{
  "d_model": 448,
  "rope_fraction": 1.0,
  "qk_norm": false,
  "schedule": "wsd",
  "batch_tokens": 65536
}
MLP neurons of a small language model. Each row is named by its layer, matrix (gate and up: input weights; down: output weights) and neuron, and shows model dimensions 298-425. Each number is 128 + 32 x the weight over its row's rms, rounded and kept within 0 to 255. Numbers have three digits each. A neuron's up and down rows have the sign that makes its largest values positive.
A block is one neuron, or neurons of one layer that tend to fire together. After each block is what it responds to, as a language model described it from the Wikipedia text at the highest values.

L11.gate242:166117144139160106161132121108106204179127065154096108129142195032144129138102154094105146175157144130093084160156136119149146168072155162167124154147090101115102150120197185141100068140117137196099168116143112133151096174104101167122154105145118118105111192132133167059086106152162115124115114112150138177161117137131158134146095094126077111104131119124102113170126151133098142102103
L11.up242:103131136201127078148076173139141087139121131049117161086128170118177114122069182152126110154159149153108159108158126151119083139184117127140145114118108182096165139115143154156085100151071121185087146118142130161144164115102127118187121147113105126164223108133075103090111047117131114113168061138049094110152159128130174130106101143116091116124096087209128105140142180177158183154137
L11.down242:139099121200077125134141116114063143133158151135070123173121135093103104112208138119134138120112078096184178162101134153139180098099064135129151081150103115183140111175099107149122123128162098157119130174144145099080123102109132162030145174149097114135113139119121155176095076098128148122102104123114129188129067128101094105102110084136148120185164114122156078098124123118152074116142
L11.gate308:140153075081147121143149124128117106152047151127149138125139119120131118159153175111164135151123197146138115105169137171114197070125169094172146161175164162111122156166140101130112110113097140177045122116146053145080118127096073080055146151151119126150095092155170138113112133165105145134118146112093142104119107047061109106150083167112113091121162136057147131132116107123102163104125
L11.up308:130144123158118119140101128176174049132110069151170096152096131123126131111122139159141109100184134154097107128177104049186074127144115123084161083113202164074110111045099032160156123121154062107146145179110139189135134157121160153168135104115073209135106168098125134120143085102111174089171124137097136150206143108183103130141177193121073137147167140126166145120162104107178129106127
L11.down308:147126118134159127066124100105114159115117120130133090161139111108215178167126090150111130150132181175166074109128141059108154124115110116147137104159141146159150133098108106166130092081143154091137129160119136160140125160138070171178098082073135078134109070172149131144102161120138106136126118181092056138163121151086113133083087129140046123110118150089068111149145086116176110147117
L11.gate472:083124128114160130105101112098184179140206102091123134208121136122153178175126163123142109129150151151120089079158173147096128130130154118167108119102159143157122141181094136097039115107174128150129114108097128163159121084132150157156096151111124083176099126140157107079051111116158167121095117145152089150035149160098110100113129151167128118137168113073124061205193141139123082134093
L11.up472:162117118118178146131064149109096137101127106121117109135129061080106176164132090119108131124111109129163106126151115137094118118064134116173130098193134069081153102191119159068124122048097131075151129087131114116097115072064104145095173121096142136098138125142163093126103116141131134102233089114064089126132160071109107078154117171086130123072137184165120095128187140054103124132168
L11.down472:130048134132123168108057119140168134064088052138147136117108219111162121148138148107121111149159148167176082133092164179190153148112232121160090117120097109109101165183133119137122146132132180192113129071117120134129153119118082183143169156097138137067156144044085093119081146123102153133191157120093105162123115127082110102145096163128105134079179121153182127149140143054110180151095
L11.gate1109:157179151135155173149154126124132073149090164087068147098180155146146046089085125096094118107103141133152090129207108121134122173097151102089167105095142121146071129135160137165063101101072122082152170114152107150126110131116187072145105191092118133135099086104136121140125129182185077204134129125154095110160102121105071102107137167096144184148146116156109086083163093153098121122119
L11.up1109:150070131064120153119173087085114108146120057153142123172165142137114133130085072103133117140067160127139139152115130059165193168091148118111117138094144133115065154217123122182134159084117174125139072112133116097082165084159192089133086146115111125100153108124178152115111135092204102131133124105105147137105146140145102098123135139145124162187186124130091073085114101106149126091140
L11.down1109:137101161125118143158128138113050152088143081123129151154193133140113144129130084159133088187119178147074168112129155116095123106077000090121144154133081164133126125140186126128080149126144098149086192162141099128116134139128173089114147097112101117153157052134093155132119139124147105146086156112164126056073098121159148151119110141128133099140082109075181070101126111170122106092116
Description: Short mid-word pieces that a split word continues after, e.g. the period in U.S., c in va-c-ate, y in To-y-ota.

L12.gate231:181158116121110127116127160208097172180167179142157165154189193145198128147104139134183142112147174132114103146070130146083132101082173097120100172084123069116138095117073162162125145123166150114180146154084105121154076134101097098146045166061168098162112091123111150135146139114158156113096145098096167122117094079066118112175089148143135103153131132129188154123118145088123105100086
L12.up231:096178127125070148172117131123171162112132162175210120126079080118164047106111129098173153131121129101142150119131150142149136118063135153158154148111140108027165122162144176135163124064151129078112141094117124124143147129114119118132086138110086062079151082100085146124110172097159168137076152166110149081168106083147160131125097166171134100150135175153168129107102092096240108143083
L12.down231:148148084152169161146110084100139134092132167173140126149089147124137109110098060144179142142175121096154171120155137132165153117132135106091083071073130127100091143127185108035050112168098151141160109111162103112150131121096150157150142138100101089170150096109185130142117107137067088069120123138108126100134155093129171117135139143114126151120117090142114088126063108184195091068067
L12.gate311:176133148067115114108152161109175104159147098187125106167173118174171148179125074150112063136092149150144117110135126104125123138129166113182145177127156136044103114152119123136084133101102111070119117135139175173167105153149077087131091124125092067157129044132128105148194146098131117146062140133125124160180093158164088098114133123089133101142137123167143084169159096070076156130138
L12.up311:092200125101172102111110133126093091121129134147129116205128117164145099084146147172122129157141190126111113074130131147128101067140122106133117158142169158109148145082179134124128161122172112070153100145090094194121126112058098117117109142084144037121113082150149100199099074144136168214145168115114099135141117119153155130157117117149116139123154156109149123056099085150035116108072
L12.down311:140156239131096205177115138107158137117166105144121155132082172146092074089109194155097147144102109149141036056157134127124124098128149132146115163167133129120084090127121144112167141162154164100092087121095178144129067189101124178103120130154148157130131078177131184140146101092177063136150170133128086131164116117151117188088123163134118127105141170100129090178065129139109117118097
L12.gate342:121103136127127175108100094134145102183156107135159179174105180142162155127110157090063101142077180079120099154165116123141101172150154111146127174109130131067129168077174095189123160143132115107120129091154095159133080102123104115125127156066104108101127141199147063175118097123137116140121199142095170174115172122141063119113155156123122110146120110161128131143128140095151127085132
L12.up342:109133082118106115114171116116067113118130128141104101135100169101162170154130091108183146151103138175104098107130190200097137155175111153102090162132101127069067139128142166028135111133175136135080155071163046138162141129127119166157136101121186076144184111132123074086178131076122196113172108127158125071151162126055077091139075082108128094135146151107165088130101164183146163089161
L12.down342:083115135153141145084145145118075151118057079139100153173136097127162173128095102104169112149139077128061105162133160180206146120211064114080118135137121124156117111107090131057135113198174142175141089066099115159124085122103106115104146109183142113137146121104204119142112132102075167177082106089156115108120132118084151111176124109122111095148145105124150140133116155140097086111102
L12.gate857:183163088054145160108077145071119138121108071117124112086088152078146109188171121140119134099137143090089108154164106113073201121097183112150142135124135058157116149147125127159095130148180080061133155143134170096178125132134104054134149173098144098162163150106137146126169102113137163147093150099148149138150134112151114109137067093100163129153124154129129165070146110121154103149120
L12.up857:158121098105131215105110151115095138167163120159137163125181122149119105115139094165149109144093119126045134109123125120139158102160151110146141192115173115106169118097106139181080096193126175120081112181117158098173093140137146129088123155095190121134211131102103137177113165117101135144101137120050152078115097162157084133068047110105102148175132124181138081132173120084166081117096
L12.down857:095140067141116118120080106127117173124174111133166151094101153121116113105152159147089109112119093149094137130156160130151095098146146145114103174097119113087124068121184162155103099159153112071207124183112156115125072108143096074137112121091131113106165199115114179109192148161076133153110060145087074127166107111174116176101155127100092117137088146147148102111183092197168044146103
Description: Word-initial fragments of music terms in album, band and track-listing text, e.g. tr(acks), Dr(ums), Al(bum), La(bel), plus commas, colons and small words in personnel lists and credits.

L9.gate955:094075191095131074078079141124082092153135129131164122082093127112093184054139068182142146143096201151183151069136125112161099112153185131083165188125096190170176148141082129091120106120117098122145140067081114087173135147145129102198147132137148140159104121176108155142119102108130116137117079109136120169079129172078132139108125157124097182127103110093058141148219135122121126094111
L9.up955:153132111123117118154071145068202097138126207084089113131137165156181070103118120142141164102086202092088127146089090182097144127167157117144099148138152149121139179140113053103091148130152101113160176096129126125186079130137127162113185093114121114115180139084101126209153103082106117080114095144129092191104141141147015100107107162104203139157105127120115159144127146140144164097122
L9.down955:147128091130092165125090174144088170178088069132131135133170103172134106135116165122086195107126161153104107140116189100130150106106036184099077150145094079063116152066122174113155174198119148111100107126153144123137118136072088123094163150114146146148151109115135088115162146139128118135151119132095174132159080160108102180136150120126122095153090216128132133155078194126060157121118
Description: Final subword pieces that complete a common concrete noun split into tokens, such as mos-que, came-ra, guit-ar, pri-son, canc-er.

L9.gate353:142157130090123154169122124138110140144111163113106130166099142119084097138108176144124131096129190089119128115148081101104113126120151099114105181118110119136066117137140141168115163125138131101152089108103124119197127138129155052183107123155146118169079089125138148135141150139112152143113144154184101085133106156131132144117137100123106155134104104137147167153145095088115161065122
L9.up353:139137130150130144102156127173102149130146182132152123164120135130129122124102143094156080164211163051072126113166146155154170148143131088120119194128097164106135092116119178117092126095096154136102164135057144132155166142143156112166089160129152125140137165160118180138197128122105121144078138135111140026181132119143172119143172090150157158105155112123098156141091151038138132123092
L9.down353:159153147127103133134102049113132079121081147155117118109100121104065108121122145099172126164219088099095151151114129040152112081111036082096101147172153162116154114112114196088110101133145094182188101144117119106177063138181122143154179109088183121118158132120132138154148183188125102106083129109153162095111130144148139106088117099132093146156093134154125091153136180121139137099107
Description: Word-final pieces, often Latin endings like -s, -la, -um, -a, that complete rare scientific or foreign names, e.g. Araucariacites, Dunsum, Santa.

L11.gate42:151154145089087147108146161058146144114093135138096122123145103122117127102116145091090095134096119113146111106147144142132146143085176087133196108139109099116094153120124134198142110189135122149189131095131132132146078072108132110174155160132076130110136117095148136081121110189117133062118132087138108198063117100073158155088127189156158147116139169132097142126103078128101120127092
L11.up42:169055148112072088081114152101123152164202167166090122154167154148073173139110152168109069104097150099191126178145118125081130136089164114116112090248110170137115136165112074102159121167133130072151070153095161143128107130138162154153098142119118108167051091137083156100132090118108114073185208076145104137143173152108156115061148110148130124176128101154088139122124113106167131073153
L11.down42:135179099127122145082114137110227134116118080177133088112168132090165142144122132159118109120129113201160087126097177164120105143158062198177163094107114092120129168088116133085133123118128134113165183153173135096096201060076102167170176115176080155129129091136076091120133147131087160066159139165120093196081124125110125125192085106135158099083118102118114145107104168149096109088090
L11.gate206:096129148131108150165137125100123148150104099116154143151120100112152083106117119079143125146139175115116142133127147127126131101115171080100102109154097144076115152117136141094113100088115092106120180081120179080124142068138169113133130190071117150113093124153055130107162099085123102140160103142129100075106126106131102210113133097127117179108139144127132152160098108087119125105132
L11.up206:089103134155134183130170194098078079143107103167174117175156067158182069070176108108056123053093178067128149102142119087147156110089121114125125168134134170136059172098119099142107166147145105076109074108163119097167149185130160096138170185204115127142106106174131090185146176103086124144163139126150107121171112095098100139095165165135152131091125152153105134158125102087126145135165
L11.down206:169107173091110154136165064107178101091152146100144111091086062172152101097100112125129104107120081139029150149127155087142128113167102176069147085149106193143075108125094138171093136113092147166134154173103097147083095129118105069133163163150151160085090133124156172099096127103199178058191101042182154095116126147109088182109138093126049152180099138172124116149171187123182079098107
L11.gate835:166094145131107148091124170164133104109081155052121135154135127153142119135169103099077119114098200112074134180110114051137083170132172066104124105112144144168068150116142148098157173142097076107173159161067119087153104124119152152155113159112124106086085092090141129169134117121135084140138114109144122127099140180141155189101137123166081146127137120129132109122156135097149133116072
L11.up835:124136124121141111128097147111124172078100128093158108127098130136138178158141110180139159140138097164118100107176150108121123129148137075140093087104159127088105126096100152085136105131148150130173145169091122126080129071125139151116134160152154071076133107133128143168157145127116132127170077116102139147132172127113116137126153154068146169111104135122132075173129117122113160094121
L11.down835:125131179150116170083100142129132114125164156148157172107141191051132150150117134122109135164134102139192101114121173156138164120119159127130110146066143160155105086146110141139137103145171185142119063192112094147129119047156066120095153128063137132120129089146084112131138160132128067066143168077116148143117196132093135158135177039094119128117042133114154154112132135122100177205110
L11.gate1025:130125132046064117118128124130095126177195109156147132140123189126116134125105154114070095155163127123123162150227158104175112109116153136141131130135145105162107149084132116112119104105171067137106140144133063115153107129122127122147146157096115135144121165173152062180219092094115112102062132114079108145136087080134158156102093101117142156126129153083082171106089116113146084127082
L11.up1025:106114133141176104157100153106115148090122116132148140088123110117106116125129108118140104145094132103120068129228166123201133110119133131131150091055141082106111181067130091120059135077165121136162192120146118110129113113168129169146100136114098113128024113079066139081141072166118056124155124156171111119121123091136196084107127087086118096154070120095129157101097111179098125110142
L11.down1025:082157085132107081109181152138129208139043148141092085138102147126125151159095126130123149142102140140112185120116136138149082117111058100126138134103068125093171151154132145146125123139125158126142107154137174144129075150114122103130164064148139095129191138147151150161113145168103136148148108075134092180138177084118103159195088112142167120108148123110067117040149116095088106096124
Description: Mostly " is" or " also" right after a name and birth date opening a biography or definition, plus mid-word pieces in lists and tables (cort-ex, Mater-ial).

L12.gate157:085144126071109090100193090164127147174130141149112077086158095172137156128104114185098144130125220084160157125087115143210076133157131107100185112128131110138147189154137097118176132154091153109148156114090128130161152141140150082162083201095132169167068157154153127120145130143087122136068169168171117164153084185125136155074143182154141131099138142143159081075150113112103195121098
L12.up157:094149122117084189089104155145097134193158151170100116118141123147134164150117139112121145190177185104162139131082107112150104144111138133106148121131138110157145113107112134157131112141150162050160135088081127078112114125129105081166105187068079113166112080123150095149074164102150130175118175118091149162107104087144113132105174159158183132127117116074134076057048078129194144148153
L12.down157:119110131141136166112199160133097112168157109181146121175105105139123097121197153205152132077101090176168126100102117109174116115113027115099051105105123163133127061157197129113122093163183092140179109161150136057130193128111138107089134130126117119169153138117073092125147107119102162151158073089150109153124074125164105130105157137140111143140105096119129152113115086176046090103081
L12.gate891:171155104097114186085158131184146187122112077122168069089154144156104131145160160162088182133151178127125044139165133101191081100146153153148140155147098119139126084087152165150089147130091118064172133118144095137202105111108105096141111183117156114097085150116155154106163156139118086088110117133133102139190047149174104121152133159154107158156111166118116145082167096143130114152122
L12.up891:074130153060099128115165093113114148141102158118087130141179079146165108145093137149131132085125103132134154156140086153132079103134121161119144136190105164170118167067139155126159135101165136045126166101128170134159137124172122111133136177149144104097160145172100137132087152156117151144064136116177105065181158094083176142117144100087149100145127147125075081099073114125179114154106
L12.down891:155136145136120083105130110123119123113167094198122141124113125169116161192140105088104174164123113156225133122128135125156109120137115130185128147156183107139148163061115189118109192137096130154149133133116107102153090185068132106106096098133187120123154138091080183144106132084114144184181105111123119152114130140150160199190127172160108161098180155133197112144066088114171090144118
L12.gate900:126111145121119185126133087078138126170136190154128076178155060113123071117126138125088066155101175102127107201163088070167109194094128136115096142069149089166055150156162133121150160113136148055181154125094165085202074187193109158152113157168110158089095149150140153126151105161131148132122127130191144160159119132146128154136107142176127201134097113091166109125137100101149110152091
L12.up900:109179131100113178126150127109119100102154134149087181130145074097058082140094124166105134127158145098139151176093103127142147126096131052135121121142126186130155163110144158138152129163159099070138178148101063144147140116160135088089106124192169133140131155125129115114183101116112132099126141116167119109140160097122147142091115118109110165128118126141154123130086094075150110127129
L12.down900:101106134104089147121129163062156206110148195213117126110166136131090173112077175150139187116146120078066118104088133117102177196106129108145087145124115150128150127152108136097120152167132108142129148164076141113116155163084130112127115129110088186079182174182112097166168140136064167108146074201091171105172109085111212131099110085125132108105115148166122139114142197151174150158158
L12.gate1198:152036099060162069155170112105116118152109118156145098158186139151031099054123146132167132115052147125150131133108146053161100176116124119174158132174159094105102115142137130185121160131135118097146110146134139120213148089142086081142132119098109161104146191171123133128192139105089108168116159172166137117122065147168093168108090176113198142116128148094148097094106111111122156099126
L12.up1198:081118093116167136133115127118138140114173115137122112158151080132169093097141125149129153123102154094089119162155098101123102153147147107151121121119142171118106127135102175135123130116186076108157139117150116157118133079136144179107117143088131099110105085133149121146170096058006153144086131151160138183150068133133090178111112175146112161103080123168138120133116111128173129136169
L12.down1198:135127092055114145158066169144139102129152097147106121102091147168179110077133071074149163133106168141164142150143084168091122151124103114130119167198151139119144089104138079139107163130097215094155166096114190153093186107112165089139130170165080173072169114159133162159184103094107088123142110190122158087142116201068153111175112161163160072113154137167087165109130099166119135127139
Description: Short interior pieces of words broken into many tokens, mostly Latin taxonomic, drug and place names (Streptomy-ce-s, Bra-ti-slava), sometimes common words (se-cret).

L11.gate153:123172160189102138113135141137131089108094146132117145142147087106151097098164128179138099118067208120075158099129090128129096143177134136138117131142154171151099174139134116133118132160145097155074150056147131138154138151147096125112159141163151182210121134157125153153153129096151123152089146131130139074193125153123091126130124088126103147143079132150062097090137147148092130055127
L11.up153:112117132138084189171109159062089113180186058195095146072111118149082094149170121121124073108082067113130123151145129095134091126131140170113111132118179110110152085038070137123097104174133117101095088093144142098121095070129119174163176161123129131124100108136110140140113151115201103119135111115124075094103104102159087112112180114060135140135089125108170103195174119119164095165129
L11.down153:106122101119084140114122112106184129137155128128156133080142095125112129094096114118107069148123118190093093139133021122139115124131255142074104169145100109126174181070133102119102109049073116085174156100057132080167089105124138144147160114138172134107144105099160131151114122135157094130081106146113114125189127125128130188174170147121083143160133131123121205089134121132122111111150
L11.gate316:161160174056114072108139130196118108210132150133140156098096080101146116130050117175114205125108176164119149133093070144100162176093171134051122158120160088132113076149103146155115124125132097160155115134135172086153116162108107048146129175089137093138167126140089110172153110122102094166119140132065187145152139187150087153039000112110149117190106146083109101202092112157071104117113
L11.up316:151144070098121207143095078092081121183145170127139190154080065108110155112121133172122142152122143086171108087119105107079094119115115074108131126148109148130140143157102110156053132152134127139124105157106107109102116145115125096126117175130187086143105130131124134144177150100115157154097078111133144143075142079043081152118058127123102155135107208161174091125147136117067129106159
L11.down316:152074187145124120148103112124112151149147121151134138101103219064134163062090137098120142122126159165133113146138099133114166144062109143129080104066151148138139105178107142110138174163126194173104112086116074094161114115108168115136161193168116118150135146146111117207135111108084071134140042152149147071134125113080157119096141116147121082146058181170104162118061102090093140095114
L11.gate1126:112142126154137097104101111147150089176155104132137109103167142106143124135202075165102134131102164138158139152139107099167111148133171133068176114117165140096086158089145123094114113160105143099161087134155096130202114152123122037132162146152128083101084128124156086110177134092178103102125160122109164131187148153093059156159118210154133144165106120175122155087128090097143115154148
L11.up1126:167123103096120139145128137083168129183149118142087115105171082125122139088143051142130130094169108184125152148127115176108133094162128191074189107122136184138129088139151078103076137165107137114121120097141109114085098162122098126144152096119123120142069130095055142106141139165082073108137053144110105159135165173127080161098090185098155183109124184131152125139129159125119136124135
L11.down1126:097063116134085072088128087059171118134220146079115109124162134118147099164135070126065087155097176138086172143094114147115147139127133151139116134142142120175158107165085124116140127131025099121116113119133170127091129117146101100090142157141123103101076114102091142160178081147100103116175178171139163165094150174132094157142120142113149141140150133082121116164050130143152081153150
L11.gate1158:154129154127132103165092110130146099099106096135113146163141131076104171131116162087170207089065155122091099117130121096093130116154161134166158090146135143175154114158164114160101132162112177087095142125160160129087096138172030124126142128138158140115068124152137156166102136141199130115147149081083133167111107175125150156120130121074151161137094092171167113118133147045216174118108
L11.up1158:157127136151124166098102154184102082155132159118114091164074102193128160143136145099135039145184122091096056160096106153163133141069151178098111075129140111107116155088096131162059119104124119148072096102066117174131135103205090059169144152118142129058164149133110163155174090118135159093147116123130090169041133068085177111133113149113165148102165088119076100103120187133138131125108
L11.down1158:064141128119092098132118145101136130135185195154075116134129174117130119180115172102098118094098096112180119124108093103112133080068145115095167093112083112145097138112155176102127137135154133168152116174142127106142104122100067096105028111089147186167132108167144170113045125139177114157062109083138098130127068173186092120118184108103136124189179137122094175117081152135128183072193
Description: Word pieces and connectors in role or genre phrases describing people and works, e.g. tele-vision announcer, ro-ck band, singer & songwriter.

L9.gate1134:101114154119116136085130124119162130119144152177108140128093128112131164102145172148141126086121131098128112150115162158122135098126144053122203184131118171146119104087149105141114153138065116142114109105114151129155100118084103074105143174140124180093104107152157082156109086134080153071089109108179108141149103112115189154139073129121166122114145107139159088173183110039114096153143
L9.up1134:110079096094102147147139113153153114150136154146091172076168142131193096106175176119118139132132123123149041089120154120102098106161094035175087191076172155094087153167133105052162211129098142121081164094119149157093115153095094157156127145127127112101189107122128134147100118098112057144120129122066126158079130096121177069133102161073129115148130135097108119184179084122165122125173
L9.down1134:070081095104061031076075137176082127116139122099150171183124081149160147138137175111151136151125125095115106120143095123091146149105040148118139161073164111083130128101210164106121105149117072137053123122115182105185219139155132144155105182082066156162143159101095085149122108097089061074203121113132142121129153086233146121123095129156104120131115165126125131127126127137192165116103
Description: Short second or middle pieces of words split into fragments, often vowels, such as T-ue-sday, O-de-sa, ox-y-gen, U-C, plus digits after + or (.